config.toml
n_layer = 10
d_model = 320
n_head = 5
n_kv_head = 1
head_dim = 64
d_mlp = 832
vocab_size = 2048
activation = "swiglu"
norm = "rmsnorm"
norm_place = "pre"
norm_eps = 1e-05
positions = "rope"
rope_base = 10000.0
rope_fraction = 1.0
qk_norm = true
attn_scale = 0.125
bias = "none"
tie_embeddings = false
parallel_block = false
init = "uniform"
init_std_qkv = 0.0462
init_std_o = 0.0
init_std_up = 0.0462
init_std_down = 0.0
optimizer = "adamw"
lr = 0.00131
lr_mult_qkv = 0.7
beta1 = 0.95
beta2 = 0.98
lr_head = 0.00898
warmup_steps = 587
schedule = "wsd"
decay_fraction = 1.0
decay_shape = "linear"
final_lr_fraction = 0.1
batch_tokens = 65536
seq_len = 512
doc_mask = true
train_tokens = 556400000
steps = 8490
dataset = "wikipedia_en"
MLP neurons of a small language model. Each row is named by its layer, matrix (gate and up: input weights; down: output weights) and neuron, and shows model dimensions 144-239. Each number is 128 + 24 x the weight over its row's rms, rounded and kept within 0 to 255. Numbers have three digits each. A neuron's up and down rows have the sign that makes its largest values positive.
After each neuron's rows, "fires before" lists the tokens most often just after its 100 highest values on Wikipedia text that the model never trained on.

L4.gate533:132126166129136154112093118101127123102103130138139110142115126112101143134110119145142153159107130146157152124122171146129103119127130095162107136143127115121129124123117142120126136121161126092177153122138110086165106187100127130107103122131144098130142090169109144119165102159146107114
L4.up533:108135144105106115147134144146122118112135110127085148116059118121082114103107144144115125216085096156160117119117129140160082149138190137147120172148139115131144136168132149120149147149142103125201132106154077098160106156095084103101099151129134109103117132115123103182126155130109077140
L4.down533:137168110093125122135106142115109116109152126145113167131080095136098119128130114131000118140138105135142127118134148158111131128163139147157162153131131105122162098117114128170153124118138101144139144112162126132098123113118098131109092133127135117099154143123114120158145148117135147141
fires before: "\n", "==", "===", "A", "T", "The"

L6.gate485:094119118137141124101096106137060140134086124141141125136129137126096127141144106132144127102118134104151098091149074133102175114133105115127113116134100087153114126103137125169151098076150069123133080080147133124148109158145166140097099107118151117132127100166169087136143128124144125140
L6.up485:104128099144136118130161182170104118115121151104125101090127112145120135105134167114145085123128094130125149099144129090107159073133127130142104156112112114138092123118142128142123154180135147153141101130108118162142082149109103127112155156117124138106098140146144114169122094099103127190
L6.down485:089107091131193156193184152103137136121106111141147097141131150124117121118156120173075132149139110149092123102151118158140099137145099100109147115120103113110105142110144124155113099134132148116173100099153140137102143176160114134120134078114085151168108115144138089129121131132137131098
fires before: " in", " to", " on", " by", " from", " as"

L4.gate615:160125138137155125116127142126125108156149151154142094147090102133119148102068138109108131117140059101107127169129147124104150118167090143170135103090131143101108141089117109131127144097160132132146140151128149109120152152100120145078122105109131112155180128110115129109178130102113117156
L4.up615:157104133158104152072112117131154152155107133142098102166094103141099155124109102117121125146133146133138178143150143143123102149166118108123159115129135160118139105132113156073157146156139139124151133143061130085138110153088095084107106097139092124134132118154141140117125140163137135111
L4.down615:165121140131100146116093086152109110126136125170166099152095114169104134106133084176150146135111130116124155123090132084107117091134107103140144131144132132105149148153127107143097102106150144132138146156123139093117081079136137152138184099081151139131148133129145129129135170090121104136
fires before: " a", "===", "==", " an", "=", "T"

L7.gate806:148134114142118126100135114109140108137112106126123119183104130130119140130142160106157118101118153131177155165112165140108152132167125108156118104120109113138127104123102136109169113109111129130146098117141107090153154142122071124182119151116117096115141144095103153150157139105129140116
L7.up806:086124125159137075149114117153124128110152156113144154123121095097148092106142138132134119108110154127160093077148129135121140102157136101144140123124148174070107182069139121157121166098139105116124140167107118108121099131121156149074166109148130093120113106155094103106094167091097110140
L7.down806:140167095114113124110069158116103122178133129137147149117137162121117143143109140077179143112129161125154100092128141117141063125102121126121143132120112101086145085093141116132103107124118125109112117118137094080145123121130163165115128127108149127125147123146117129102128130103224115141
fires before: "s", "ic", "y", "al", " –"

L7.gate46:139159108140103122133097128131091160121122117131106133123174129173110091128135107131127125140132149105147101125180140116144138136138119090127165114156118112124120092119121113105148179116129143121119147143087130124125144167116133133054167141125075126119154127154147169093137124101171140107
L7.up46:139126111134109146137129164157114159131098118103143119176136159135162108151146116130105093159146162147090139096071125105131115123143129114116087146129102105135117152112095160136113100155131141133097118058151117084102168139156139093138087166115090134078178130118105148083130110147139094155
L7.down46:122143123118097074130136144112126121116117133121160145119132137123120123083174123130101103136155136125110132103114131136158143164102148104111153133150092150147119131177132139128153125120105148141116139151119121131143145123117116123133166153131127166101120130128125152118130140139167127108
fires before: "\n", " He", " His", " In", " The"

L4.gate18:112085079126158103161104168174148130118082139231135099122106118159098127107122140105111140127174121110149139166140126159110142095109104123139131147155124123175164142132126121094188101123144140141103096073138156137158124108137120149130089133109132129096125141187140152107184120159118138100
L4.up18:137136105149141126184192142147126163152134098135141172127143133157132117114125175145130139083129130138138116175118123167131137118095124106097153112151145137126138205129109098153135126142163147154120115142133143160091062158117156126098075135133098114126126154075139073143065093092093148176
L4.down18:129158136134179121157157099142120125125158117101106115098133157155135128104152091135191077112122145124107144144084083138118117121178157093117141097113134116081117164120120138123140092107117118139160137122115106143133126174119145144130099130141119141108143140108147139106112125060145107099
fires before: " of", "ic", "y", "ner", "s"

L6.gate392:158146129127129112086179129146117130118109132134159113120183131100120110109079142130117136154170111060135111175111130124138140134130119119144079144140131133118133085108136125153111167113105107097119120127122144078105111156082127145141136161116156132077118105177092106137114101151114125140
L6.up392:096131181133169128115156152170128127134109118129132103150197169131115145128122171121132138156142166151170119122120154120101134118117130129106105131117129149149090130122118138159131077087068108149120132103157119150151152159137180127132161114090134109150149115119087147138144143150121146169
L6.down392:070154152132079151120150125107191129114146119124139123123126108110140160105137154131072128153137117143162122165119136108097101110140131126078112066140153060124137149156153116112130146138151153115113157128132131164129115117132129118175120130131139147178115135116154111131127124118135144127
fires before: ",", ".", " and"

L7.gate37:119132114107154140128146091127109121152165125116140135121149143127115109120164092146144149156162112124137171106124098145139198166125136130114125122139129112156149124127138120127117133118108080153079133106131172123110124154110181065133116106145172094186153124118108128125141110145126118160
L7.up37:129157116159145134104105146149123117140128105129066104121106120185176140061147112112140156135068146100142120121147147116054174091131090111098081129150132102099099108145149129133182175156156072118117140105139104106125125149123122142139097114136111120103153166138140109103149111135146156155
L7.down37:125161191113116104120131146109124124110089133116170095152118144152155138092113135121131104184121125127138116117129098104119127099085117089113161132137142131192121147120137116151132132178101149176149119180133122128092139118165107116160103132132156142145138133130168116106133119159154147119
fires before: "\n", "ing", "er", " The", "re", " It"

L6.gate414:134192110140120140126109097106144098145126132125163127118173101129160156135138170112109151153159115102134119115118150145084111121110113114130130155139104157143109124111091119151100110116103126147132117111113129171110079150097078130131123170138095079149127082122136083132124150116146155122
L6.up414:112147091139142138123117134142114143110126158156108140115137167118134146100166151124108107129127145099133153133160144177079165112168113093123176090145081176146122127173094184137107107130118088099104119082161129096136157159124149167127056125113119138113141136133113114094117114132126116129
L6.down414:095165114169109131109126145151156152153143153141132181135130152095142123137128139119110100141104109163108115083098095102080125101120153123105178123076100103130135155157079139143137159133134122126096088131159141088103123117111088111140160106088099138124119164116111148102106132107120165131
fires before: "\n", " He", " His", "ent", " ", " In"

L4.gate627:172145128196188118159066130123115111127137122139101110123154125150102113112095146128137105156124111083137107112155159146137112164149133136105141131156131148105119148102129167107154158151146136145131135089104158133104141098156145151124120122133143101134142118185120146089147145124126150129
L4.up627:134113146146138135099121110137070132120129088126080126129126094086106087131117103135129134153100128099108147131111156158131116135136122143096086140184111129125118108096133188060113115124123136140125159095150111157108110182099135147128115117204131123167132109150141166122112164121114104135
L4.down627:114152168169133138137071168133114124173135130127112138150148135083101128107113098089108112129168161121141137134150111114100100082133129146154135131110162191100129143103129137123146112122142133147147081103141136133121090141134128134158095088160143113092174142154148138150138166121103119116
fires before: "\n", " 1", " 0", " ", " −", " 100"

L4.gate785:106131116129127130120131101131122128114180103142110099141188161114116086128082107091147140125139179061119132117138145148135125135130123127092139122121143111100143121081115151143167133144159141139100115152178158118137145126142147156115133077167123150113101117142080152114144090130146165120
L4.up785:135112084132134097156163159138151134138151121137105108103064136137101069136101107101148124093114108163095093115120117115145156107140143098111087143141122113136092168122102134120153129148152148114150120102135117109127140084153115099140157101138171112165148090157086130113152122133139145117
L4.down785:137146152160144079096129115133131100092139104134133109161158136091106154139132126096174101125102144158125152153114123148090113135142121120154136104126148160154135142122115159098093127123093149144159134099142139171138109139110138130126140150125083107152105105180149165104138165109114090128
fires before: "\n", " ", " 0", " 1", " App", " Re"

L7.gate783:124110148137120060130131107112122135132133104156127118140138151150160143109126157142145126118170117111113142111160134135127146129159128087134098131174076156083083115099126114077142117164100146148169145160095121126167076165168142054104127161146113106085152129158145122085130141102127153151
L7.up783:096180081105144107121104123085162151162130122091170148134129128126133085152097131110122123120158099139114104091161115150078111122158151146134125135141085131132154125088144196085134112091074161114097092158126134103089120108115145128132074156124086116107123107136157145128137127156142112116
L7.down783:098149126174140108113136133134186083126168103130116137128135128125081083181148117153104097094155119134124121127130156165120165097139143121122148163125098162116138106139121130141126151088145118106142127182143109120150128125126106107134136137127111126100099154119193083126158137133158117118
fires before: "\n", " He", " In", "or", " His"

L6.gate11:139137186111175079124083114125103125111101180134191176137127123155098158145106146136111112097133134082145188107144154113122177144132137113143161123143146133127111156127128139114102156119157108151163163125134087116137090137117124111121152097123097144168125097128140168136129105105142100150
L6.up11:112123138135137137115113145117152123135131166147165118174170145091110096124114139126120182146140110113117136077062108125123141125165162132126168084160118155129134130120115125143097107135135115120116108130138124105163128132130163152100156176116147120159104145116120175145134163124133066133
L6.down11:098151169155102131102135100131164118126134126111125096153117080100119145147087072126090149179133089175144135126106083135089136103143114185117089083161121122112142140117090141156131105113095127090120136130124151111180111157168144133113144127156124119118084111099113150122124139138114110134
fires before: " |", "\n", " was"

L7.gate574:110156112143152134159106095121120127082124158157123118165112113151118124136173107126114122128138093132128117117168147109117152157155125105159155110166143146185130123116141129113129118102085116115171163136146142138098135129113148146092114125126082141136139077176129126095129121114127123113
L7.up574:110124084142150104103145113134139153109108151159124161150112121144105102120146142119147095137099117173133133117151121142128094086141111123128129098145116132107102091167122174161142147149112151103105092127128105198128125121102110131151141102125115113136147133172082108138123090136097118139
L7.down574:063121119123146158130159121144113116151121113133089189160123127114092128152161118083014132136120142154094102083104103137152159136141124146106127100153147114091136102175142142142121132075145109101141141101130142104118125147129129150154151093151123117147095139135126123122130148101089099119
fires before: "\n", "-"

L6.gate397:094109135103124102124132122155161099188180143135156143154098133130101104106135124154125110175133138149101120109150109135093149111108142132115096183130110139146120091113100139076150159122131172140135095145156117128133104122062090141084113122112105117083100127155153101113154135116136130109
L6.up397:126107093098128141113138154134151160103104136099096111136149142111113113123141109109128115132171116098108140164103174104147168130127125093087142150147134142138131124086148152099148108136106108122081122116151105129142152121154107080125158096105136126139110121088115117138138145070155133120
L6.down397:145104129147186148115116092139093152138113120097150139119118164103153177131117074120142121155129131138145116107131125132132116171094103105123132121164165131118139075123094163090102118085122133106139094138103154117158092157115119151149149123139166145115131156124147142147157122145145167165
fires before: " 1", " 0", " 2", " 3", " 4", " 5"

L6.gate813:149145125187103136093131153126126094135148118139163135133121148126169122142135132149126131168117140090120120071116145116125172086099135079079146122139087149153096164134117145142104128149157065114113134158114114158137130130101117122097134140116120144087149132119106140087138128129167168116
L6.up813:154144139180104125136103159164130138133134100119150096199099144139148108149161103119154121146078137109123104125111146145083182112154145159119113168152125155111108142108100140128105099164157108173102120133144132105136126129148126115099116141148124131136144098152120126113170075101126154114
L6.down813:099136164172114126127145140140128146132131082129118101119149155086140094140146107133060109139129129115125108116127118105118146092125130104113142128119098146142117150133107143128111123157136112173147160143160100099140129131125136110161153121154175132100087160153124108122118117142144118104
fires before: "\n", " The", " She", " In", " On"

L4.gate42:108138134111131142157132114113130129173117154103097142117122099101068133106152127108120138111106106117125083152112134122109125133119132103130151125139146133122125162131106122132141162096136142135141105148128124141155102190124138140126100130136118094132163150195152057102149125083129152088
L4.up42:087138128139122147150097082131093118131124129104120115140123132088091131100159118085131141156144124122173176103106150132154134159170088086103141093141108107099137151133162111122101174132130129108123117118162110115155121110084109120131110146164131090104150148121135129116138135112116104099
L4.down42:135126151133089158115154117110096122147114131117104122128108148098108166121130085098072123139127097123149124140116092154113132117132144149138152138170137158105151117144158130120136146106114096112148124160098089102169125149130143136136155126148114129167133131146150134169092199114139097106
fires before: " |", ",", ".", " and", " ("

L6.gate764:185127124129215142149145091094093109137114111146126128121121101095126141142149150156145139174133152136136119116146119081106131143113146082108112135166087151123127115082123099138109101124149083139115131122089158159133133129096103144157175144158172122116138154134115118113145087100117155106
L6.up764:110144123082116165100151136139114140142140121125155135142134110115144172165125137160139093152141152137105120138106113176113090103167109135155086118128107119149133128074164074137115155143143143109117147104134095149140133131084136162145169094115103107128115118136137094087140136115120127143
L6.down764:139102145127140103143145150113138132109075122125188172163116090101154135118086148142105108135078106156122108130124084110117082130126132117126096131141113154107137085143141106148083090117117113116154131160170145126121128141095130137143113116095126111112111175131129096113136127174135111118
fires before: "ed", " that", " a", " in", " to", "ly"

L6.gate556:167125093154124117082129160077085106136133135146130104148145106112124112111094160074132158135178111117156078142117141144147163147121105112146151091131138123129165129132183134098150102103160129160155117103117091108119131164113104172121115131084089095116108130120173170137134152107166111145
L6.up556:161110116150087116106067137136135139096128119134133120121130115167156123125107168070153156157159162109133132061099160155148135166170140100152144112143116142167145124165134128111141132135121095170169135144121144162128097128169128143125136106111117140100151153103129152141095177103150118138
L6.down556:128090106150066128143117150153087154097129129113103140131130142140155181137132117090070136169133153147111153134089120157152116142140096144154105120091145176146089132104181139114152113134080141095116134124124131130132164086140134093094169108179130172099090141135140116094084125089147111166
fires before: " a", "ch", "k", " an", " the", ":"